config = dict(
    activation='tanh_gelu',
    positions='rope',
    init_std_qkv=0.0327,
    final_lr_fraction=0.0,
    dataset='wikipedia_en',
)
MLP neurons of a small language model. Each row is named by its layer, matrix (up: input weights) and neuron, and shows model dimensions 165-292. Each number is 50 + 12 x the weight over its row's rms, rounded and kept within 0 to 99.
A block is one neuron, or neurons of one layer that tend to fire together. After each block is what it responds to, as a language model described it from the Wikipedia text at the highest values.

L8.up67:46 46 46 40 66 40 27 30 47 48 60 67 41 59 72 45 27 34 60 70 44 48 54 73 53 62 37 33 43 60 60 44 50 35 41 31 37 59 43 28 62 46 55 38 52 43 51 41 50 42 37 56 54 65 40 51 48 44 52 27 60 42 34 51 69 37 48 31 21 43 52 57 47 21 24 61 43 56 30 50 54 55 44 57 51 68 58 29 63 47 63 40 61 50 58 45 37 63 48 51 45 29 66 49 43 40 35 47 61 47 57 60 59 56 37 46 37 64 48 36 49 57 31 53 54 59 26 61
L8.up381:54 52 41 33 41 47 50 50 51 41 58 47 62 60 54 73 43 38 59 53 39 52 51 61 38 69 49 64 81 45 35 57 33 56 58 29 61 56 63 57 38 53 35 75 35 59 36 55 56 77 41 35 31 60 53 23 61 52 55 43 43 28 30 53 66 53 62 48 58 72 57 29 57 34 23 62 40 55 31 50 71 57 49 39 39 47 39 66 44 40 62 46 46 55 32 76 38 71 49 48 46 29 53 52 49 49 79 55 64 46 39 38 58 59 48 63 47 52 51 70 65 51 51 48 45 43 58 59
L8.up708:70 51 49 46 24 47 32 73 59 53 70 59 51 79 39 58 58 59 44 51 28 67 46 51 60 67 60 53 57 48 68 58 47 45 64 27 55 64 60 41 46 45 45 40 50 45 56 48 74 37 48 55 43 47 48 43 64 52 70 61 53 49 27 43 46 39 41 57 26 24 56 47 45 40 49 39 34 52 17 60 53 47 60 36 38 33 47 49 42 47 58 57 52 54 42 59 50 39 51 44 72 45 66 63 76 52 59 59 44 71 51 56 58 56 47 34 48 38 61 34 49 29 29 61 51 58 20 53
L8.up1048:67 28 36 47 43 57 43 52 39 32 52 51 53 38 58 43 54 62 50 20 53 41 51 47 40 46 65 46 72 49 59 61 49 61 58 61 72 52 57 61 71 19 55 35 37 40 52 62 37 50 50 41 59 59 44 55 62 55 45 42 46 46 44 52 43 50 47 60 57 57 43 49 25 43 34 61 42 63 40 46 76 62 35 53 50 56 47 38 30 36 71 69 49 38 61 53 52 32 44 42 61 34 55 60 47 56 48 55 52 52 38 50 53 72 54 51 38 58 57 42 52 29 51 94 43 77 54 64
L8.up1344:51 70 54 60 58 47 47 55 50 54 78 62 38 48 56 37 40 62 54 52 35 60 37 47 66 47 61 48 47 51 36 70 44 39 56 57 52 57 65 32 49 60 42 55 51 43 62 45 60 47 44 57 38 36 58 52 64 45 51 34 41 57 43 54 57 51 25 44 55 47 47 62 56 19 44 56 52 46 48 66 77 69 31 51 58 43 55 25 72 47 52 54 60 63 45 69 26 34 60 47 57 30 43 59 39 70 54 37 31 45 55 55 49 41 57 63 43 59 55 65 42 52 60 59 47 30 61 61
L8.up1392:47 61 55 45 39 69 43 77 61 65 29 66 42 40 46 36 48 32 66 37 50 32 36 68 43 55 56 44 40 52 42 39 58 36 38 21 45 54 48 55 37 61 40 51 55 66 55 39 71 47 61 55 41 38 56 59 60 61 70 39 45 65 40 55 54 43 49 36 74 66 50 51 61 32 45 77 58 63 56 44 57 45 35 52 60 53 51 62 61 52 44 31 77 67 25 51 62 40 57 53 54 50 40 46 49 39 57 50 29 53 34 60 52 38 65 56 32 43 23 44 46 53 44 56 55 46 61 34
L8.up1415:71 65 49 58 65 52 29 46 51 39 63 60 53 62 43 52 44 57 42 58 49 47 59 35 59 48 61 49 67 67 50 46 72 53 75 38 50 53 46 42 55 51 39 43 43 33 32 48 66 64 45 38 56 42 48 46 49 38 59 55 65 59 26 55 34 55 66 57 67 50 55 67 51 41 37 38 48 63 43 79 48 43 52 36 64 54 30 43 56 31 45 49 29 56 46 48 28 41 60 35 63 49 54 51 51 44 39 67 58 48 74 52 40 35 47 55 30 38 39 25 31 51 61 43 62 70 42 63
L8.up1785:47 66 54 49 38 31 52 58 58 69 39 65 39 57 31 47 50 56 53 48 63 55 37 44 56 50 80 52 61 45 51 46 53 49 54 40 59 69 57 66 74 42 67 33 45 53 47 38 66 54 48 39 76 49 49 42 31 58 49 43 30 46 34 40 50 42 23 38 47 46 34 63 40 36 62 60 55 35 70 61 47 48 65 72 65 61 47 69 47 47 67 74 52 48 61 38 21 63 47 50 39 34 35 57 54 46 63 31 53 62 56 58 59 55 42 51 40 53 63 48 44 58 54 59 47 28 38 36
Responds to: Numbers, ordinals and quantifiers in sports biographies and stats tables, such as 42 goals, 81 RBIs, most wins, first ten games, and "made his debut".

L2.up958:41 68 62 43 57 42 44 40 67 49 63 61 74 38 54 53 59 51 37 49 50 59 77 68 57 30 33 49 53 51 41 37 43 58 56 43 33 52 57 41 54 39 41 58 59 61 34 78 71 41 42 54 53 44 61 33 39 43 67 33 52 77 63 49 49 22 64 53 45 65 43 31 48 61 52 46 37 43 45 40 48 32 48 74 45 37 53 72 39 49 60 52 49 45 42 63 52 40 35 46 41 61 37 45 27 61 53 52 55 64 60 52 57 49 40 47 24 49 42 63 46 62 52 63 42 50 43 41
Responds to: Final word piece that completes a multi-token proper name, mostly given names in tables, lists and biographies (Dun-can, Hor-ace, Theod-ore), also place names (Ber-wick).

L4.up2:26 72 53 50 51 43 39 30 63 62 46 55 57 34 58 51 63 65 46 38 42 53 39 43 52 49 59 50 51 39 28 51 50 29 51 51 49 51 57 65 52 39 60 47 44 39 54 64 50 53 47 43 67 63 62 48 57 34 44 65 57 44 58 63 56 47 62 65 58 16 42 54 32 35 65 41 59 45 55 49 35 60 56 39 39 72 39 50 50 25 53 26 62 53 49 47 62 54 46 60 26 45 39 59 75 41 45 65 58 64 63 47 58 32 60 56 42 29 53 63 49 52 56 61 44 59 61 70
L4.up291:34 56 54 61 34 48 43 58 52 56 34 56 75 37 65 51 68 69 54 53 62 59 54 63 27 52 48 53 47 37 64 33 15 26 42 23 62 63 41 56 58 66 56 60 56 49 45 34 58 46 45 59 45 52 43 51 53 46 40 63 39 32 52 48 43 40 58 48 54 63 69 51 28 50 51 39 45 33 69 30 51 48 81 47 45 64 53 51 59 41 54 50 65 31 60 33 56 63 61 74 50 52 56 63 41 61 22 78 43 57 53 46 31 43 51 49 49 51 63 50 45 55 45 36 55 39 53 58
L4.up632:43 28 46 67 63 31 41 39 50 44 50 60 61 51 70 40 53 25 37 50 47 45 42 39 39 56 49 33 53 50 44 71 60 31 50 40 38 40 51 47 60 48 57 50 29 74 56 41 72 72 53 28 65 51 25 39 60 48 41 44 69 53 54 55 55 50 50 67 77 36 56 31 55 50 42 62 48 28 41 53 66 30 48 31 48 52 49 23 65 61 56 44 55 45 26 47 46 51 54 29 46 37 68 72 42 55 48 45 51 48 37 46 47 23 50 47 54 62 28 59 37 51 37 52 46 62 48 48
L4.up1095:55 76 60 53 44 46 54 41 50 56 61 63 38 59 74 62 57 56 52 33 33 52 63 62 41 51 53 60 56 44 25 44 54 45 59 55 40 53 39 49 59 56 49 73 22 59 52 62 55 40 63 54 51 60 47 54 54 56 53 37 41 46 47 66 38 38 42 50 53 41 37 29 48 39 45 26 49 53 65 51 41 60 69 55 48 62 39 61 45 15 55 25 32 62 40 47 45 50 66 62 39 72 42 58 63 65 46 67 51 68 68 43 75 30 41 61 56 83 41 66 42 44 62 46 60 56 80 47
L4.up1146:61 58 73 42 40 56 74 58 41 53 32 57 51 52 41 41 50 61 69 38 45 68 36 45 23 60 52 61 37 52 52 40 34 48 62 45 53 41 55 57 39 52 49 35 55 50 32 60 21 40 60 58 21 59 66 70 42 28 62 54 59 42 38 39 56 22 16 49 59 44 35 61 37 55 22 41 44 37 37 48 37 65 66 50 33 49 49 59 34 49 45 24 50 26 66 47 46 56 48 48 55 48 49 39 69 65 54 16 46 66 33 78 65 67 41 42 68 30 42 73 45 59 64 55 50 53 46 53
L4.up1184:17 70 47 50 67 45 51 65 38 65 46 56 38 60 74 38 49 60 47 47 46 53 53 48 43 63 72 43 36 55 52 43 51 59 63 70 61 42 33 41 53 45 63 52 29 66 53 54 68 50 62 57 59 43 60 44 59 56 55 53 42 56 47 66 58 31 59 68 48 48 34 45 42 49 60 29 43 48 35 53 50 50 58 45 55 37 20 43 37 35 60 37 31 32 49 40 59 39 61 55 45 58 59 50 67 33 37 50 77 51 41 52 47 41 71 44 54 59 46 57 40 50 65 28 62 59 38 45
L4.up1347:41 59 43 44 57 65 52 56 63 57 62 45 46 60 59 48 53 58 51 69 34 48 52 68 33 37 64 60 46 65 37 47 65 47 33 48 44 59 59 40 57 48 36 54 24 30 53 39 79 58 55 53 48 39 58 51 38 60 57 41 32 45 62 62 59 45 64 59 50 24 54 53 51 46 48 50 51 45 52 66 46 49 40 43 69 53 44 28 28 58 68 47 43 54 53 47 61 34 38 57 50 51 55 73 45 44 56 53 49 33 37 58 47 35 39 68 57 50 53 52 34 56 46 60 58 40 48 28
L4.up1433:73 44 66 56 34 61 61 51 52 44 44 41 65 36 64 29 54 53 70 48 48 46 49 55 40 57 53 38 44 59 35 13 37 63 50 51 51 76 35 46 65 53 58 52 57 71 58 32 49 17 65 71 47 41 43 50 44 55 44 77 39 44 62 53 22 55 50 53 60 39 46 41 43 31 72 27 63 45 41 43 44 45 31 32 53 34 67 78 65 44 59 39 31 44 38 47 44 71 36 51 58 61 38 66 65 38 57 60 41 43 45 24 84 50 65 63 36 36 56 52 43 52 47 38 72 31 42 63
Responds to: Final word pieces that complete proper names, mostly surnames split into several tokens, such as Bartlet-t, Escud-ero, Calamar-o, Mendel-ss-ohn.

L2.up324:57 53 61 41 41 62 48 65 55 55 44 63 48 50 46 57 41 64 68 38 33 53 45 50 50 46 59 69 47 54 78 51 41 36 51 31 62 79 47 66 49 43 53 37 44 53 51 39 53 60 37 42 49 81 47 31 70 54 69 19 50 47 49 37 53 31 65 56 37 32 54 40 60 49 63 61 42 46 55 36 58 51 33 55 53 27 46 79 62 35 48 38 54 51 52 41 41 54 67 54 59 29 73 45 32 25 39 53 30 66 44 44 55 39 58 41 51 82 33 47 45 65 31 53 56 52 25 58
Responds to: Word pieces, often word endings, inside sports records, tables and stat lists, e.g. goaltenders, home runs, innings, rebounds, Celtic Park.

L8.up90:51 37 51 25 53 50 49 63 55 67 43 25 43 54 23 38 59 40 22 55 42 34 63 57 81 40 44 53 52 64 60 55 52 53 55 47 48 65 49 60 56 49 55 38 52 58 69 46 50 68 37 52 37 57 48 46 38 56 30 31 64 72 50 59 71 53 45 59 60 46 72 67 45 49 76 38 67 54 36 35 48 48 49 54 51 33 57 61 50 28 74 66 57 51 54 52 41 37 61 63 46 41 58 79 43 48 57 41 64 45 51 58 50 46 53 60 57 57 34 42 46 43 50 64 53 43 60 45
L8.up234:56 30 54 64 42 40 37 35 46 55 48 54 53 44 51 53 58 31 41 43 61 33 33 50 49 35 57 27 53 59 33 65 51 46 55 38 48 57 52 53 39 50 50 53 39 57 36 37 59 31 41 60 80 39 40 50 42 46 53 67 38 35 51 36 79 50 46 87 51 42 42 41 66 42 55 32 64 28 65 57 49 33 57 08 36 34 48 59 57 50 41 39 71 39 33 43 26 64 59 56 40 27 50 55 44 39 27 39 47 50 57 49 57 64 66 62 58 45 42 48 66 77 56 51 21 59 46 53
L8.up501:41 43 45 46 63 53 56 46 67 49 41 33 72 41 65 37 61 68 41 63 31 56 39 47 44 45 63 44 57 36 73 52 51 47 56 58 58 55 49 43 53 43 54 54 54 47 56 38 34 40 43 40 52 46 51 32 52 78 48 41 49 66 54 36 52 38 39 52 28 51 63 22 65 49 42 45 87 85 29 44 51 48 54 35 46 60 34 66 49 61 48 37 51 39 67 55 49 58 79 72 54 46 52 56 59 63 69 61 61 57 55 67 57 69 36 59 43 57 49 47 62 62 59 42 49 38 41 20
L8.up772:42 64 56 36 50 38 59 53 68 46 50 50 57 63 51 58 51 32 68 49 48 57 64 50 55 24 57 46 51 46 61 51 57 48 55 43 49 42 51 40 43 58 43 54 61 19 34 38 70 54 74 47 60 47 45 20 60 61 50 81 62 65 60 53 29 47 62 47 27 57 54 50 72 43 50 61 61 80 54 36 67 43 38 53 32 49 48 53 66 43 55 75 39 46 73 56 40 56 62 67 61 50 54 53 57 67 52 36 53 48 45 78 62 45 48 65 38 45 55 53 66 67 50 47 44 42 59 52
L8.up1129:40 75 37 69 53 73 33 50 51 70 45 62 28 55 66 77 47 60 46 52 50 47 58 46 51 85 26 63 52 41 48 61 26 48 32 46 49 56 53 58 50 37 61 45 77 57 20 54 31 43 52 40 59 46 43 56 45 61 53 55 79 54 57 39 58 34 52 53 61 45 44 36 67 26 54 35 53 54 61 37 47 66 59 51 43 48 50 65 53 50 62 42 67 35 51 45 51 58 39 61 50 45 40 52 66 84 35 25 55 59 61 61 56 43 60 64 64 56 53 52 39 33 48 44 59 55 53 46
L8.up1317:52 53 59 63 38 43 49 52 38 31 55 64 47 38 67 53 47 61 58 47 43 37 45 39 53 62 47 27 55 41 57 65 68 37 51 56 56 66 69 53 49 53 55 32 31 34 40 62 56 65 38 40 54 54 60 50 38 52 58 44 63 78 49 54 67 27 44 64 53 44 52 43 35 67 56 31 41 35 50 53 34 54 44 35 51 56 48 52 70 47 48 41 76 35 49 45 47 66 55 42 60 52 67 43 47 50 48 34 66 43 55 46 60 56 54 57 33 53 47 43 46 68 52 69 47 36 61 49
L8.up1667:71 56 44 65 80 47 35 51 28 46 55 64 45 31 48 48 50 40 46 41 65 34 25 60 58 29 76 53 47 42 43 55 61 71 47 54 55 43 44 19 62 57 32 83 69 35 36 54 55 53 52 37 49 44 45 34 55 43 48 40 59 32 57 49 38 60 52 65 45 45 68 57 50 42 48 37 39 41 61 49 53 65 50 46 64 67 61 47 66 50 62 42 60 41 45 34 48 44 52 74 33 67 43 57 54 34 26 78 45 35 48 41 53 57 45 50 62 62 58 45 43 56 44 55 57 41 52 50
L8.up1761:52 49 33 47 56 36 52 27 56 54 45 47 50 40 62 77 53 57 50 43 32 34 74 54 40 48 41 65 75 57 46 62 46 38 56 51 58 49 63 40 36 58 33 63 48 48 49 36 32 38 41 49 74 43 61 36 45 63 48 41 56 66 46 37 58 36 73 65 50 30 45 49 30 50 33 49 75 44 42 59 63 45 28 54 52 64 36 38 47 17 28 19 59 70 44 66 38 61 57 75 47 49 66 32 55 39 45 30 60 59 63 62 50 59 50 63 52 38 45 76 69 52 29 47 57 33 53 63
Responds to: The last word-piece of a person's surname in lists, tables and prose, usually followed by a pipe, parenthesis or "and", as in Wolfhard, Gobert, Suzuki.

L4.up309:54 62 48 58 56 26 46 33 49 42 64 51 61 61 35 31 59 56 45 42 51 50 24 63 57 52 57 55 53 46 54 59 24 44 50 22 63 66 45 39 53 61 79 64 43 50 49 41 60 32 55 52 48 29 48 41 47 62 52 41 65 47 42 30 64 40 57 33 56 42 61 49 59 27 49 57 54 47 49 70 57 60 42 55 45 61 45 56 44 61 43 44 59 40 71 58 38 54 52 50 51 33 47 57 64 45 53 49 56 54 51 49 64 42 31 54 46 41 47 34 44 37 40 48 42 46 51 43
L4.up411:72 42 56 30 62 46 53 75 47 32 53 58 75 42 56 48 38 45 54 75 45 58 39 37 38 58 65 35 70 36 60 33 51 36 52 17 44 75 56 38 78 50 43 37 55 48 35 57 56 50 49 33 46 44 51 41 30 51 56 56 55 37 51 40 32 33 64 29 36 24 35 61 54 67 60 77 31 42 42 73 69 55 51 73 43 28 33 71 57 55 37 45 28 70 61 56 36 45 52 44 58 59 60 52 39 56 58 41 26 49 58 60 75 68 56 46 66 45 54 41 57 41 58 60 53 44 49 51
L4.up443:38 57 67 73 51 51 61 47 67 60 48 71 56 49 41 30 63 24 47 60 45 60 54 34 65 59 50 66 70 74 63 70 67 56 52 46 53 33 60 37 74 49 47 54 45 42 58 46 65 56 28 48 49 35 42 48 40 64 44 44 13 37 52 46 81 34 41 62 46 25 41 41 65 44 49 69 74 55 51 47 66 69 46 49 25 31 56 40 33 24 40 48 47 57 68 32 65 32 55 68 53 51 64 55 37 55 39 42 45 49 69 58 62 53 28 63 42 57 62 56 69 53 58 68 44 63 56 58
L4.up559:31 64 51 46 46 41 55 62 37 42 62 51 52 66 35 51 42 65 43 49 42 28 44 49 31 51 35 61 53 40 61 53 44 44 52 74 46 49 59 64 53 56 72 55 44 38 36 49 73 66 57 53 40 40 44 60 58 32 28 50 52 49 40 58 41 33 63 56 67 39 45 52 61 48 57 46 47 65 48 53 46 49 55 47 65 50 38 61 52 70 41 51 58 71 70 38 74 61 60 28 52 41 52 49 68 51 37 41 54 34 52 50 49 30 50 53 41 29 43 59 70 49 63 41 59 30 30 69
L4.up1307:60 43 32 61 62 36 52 48 53 61 37 56 52 45 34 54 50 42 53 59 58 70 62 39 48 60 34 51 58 35 64 47 46 56 28 34 34 58 52 37 61 57 56 48 65 50 61 57 39 55 57 47 28 36 33 52 50 56 28 50 44 49 60 45 35 44 70 29 43 29 29 58 55 53 50 48 63 46 50 56 51 68 49 29 44 40 78 73 47 68 44 39 31 47 35 65 35 61 53 74 37 44 51 55 66 44 45 54 40 43 47 52 49 25 42 41 53 44 37 49 52 31 43 48 57 28 34 67
L4.up1569:61 54 49 47 50 45 44 39 54 63 60 50 71 36 39 54 56 56 42 47 68 50 41 51 39 53 55 55 27 45 55 90 34 39 31 56 44 64 48 60 62 59 49 52 55 12 39 41 41 54 48 80 56 45 62 21 36 42 55 54 51 35 72 68 60 74 53 37 49 60 57 46 39 47 49 38 66 47 43 65 51 39 45 54 32 57 36 45 32 71 51 52 32 60 40 39 31 52 53 30 44 44 43 52 64 63 42 48 40 38 41 49 58 64 46 66 69 48 44 51 49 43 23 73 54 39 56 66
L4.up1768:49 41 54 65 48 33 39 30 44 71 61 67 61 39 34 42 60 65 44 48 47 51 58 44 64 48 33 62 51 43 61 52 67 33 53 29 45 54 52 40 52 64 36 56 46 52 36 72 62 54 53 65 48 34 60 34 31 55 49 47 58 57 69 70 43 63 63 44 51 42 61 44 50 50 52 49 30 43 47 50 51 32 49 40 49 56 39 55 48 68 68 67 56 33 61 62 37 39 71 57 52 45 43 65 48 57 46 64 52 59 74 60 54 61 60 48 55 43 40 49 34 32 54 41 70 60 54 63
L4.up1777:73 54 50 31 24 35 55 50 49 39 59 51 33 52 57 47 50 49 40 49 33 15 45 53 48 56 50 49 65 36 66 40 34 28 54 44 70 32 39 43 51 54 56 44 62 61 57 52 61 44 58 42 59 44 29 43 59 60 37 36 67 40 48 46 62 40 45 57 46 29 47 48 66 40 40 44 50 47 51 48 71 47 46 58 56 38 59 50 61 53 48 49 61 46 60 43 65 51 46 40 65 53 56 78 51 44 35 39 48 64 29 64 72 70 67 39 45 53 48 30 65 62 50 49 48 44 45 27
Responds to: Tokens mid-phrase in record or statistic claims, such as first winning, highest-grossing, most wins by a, plus slash separators in career stat tables.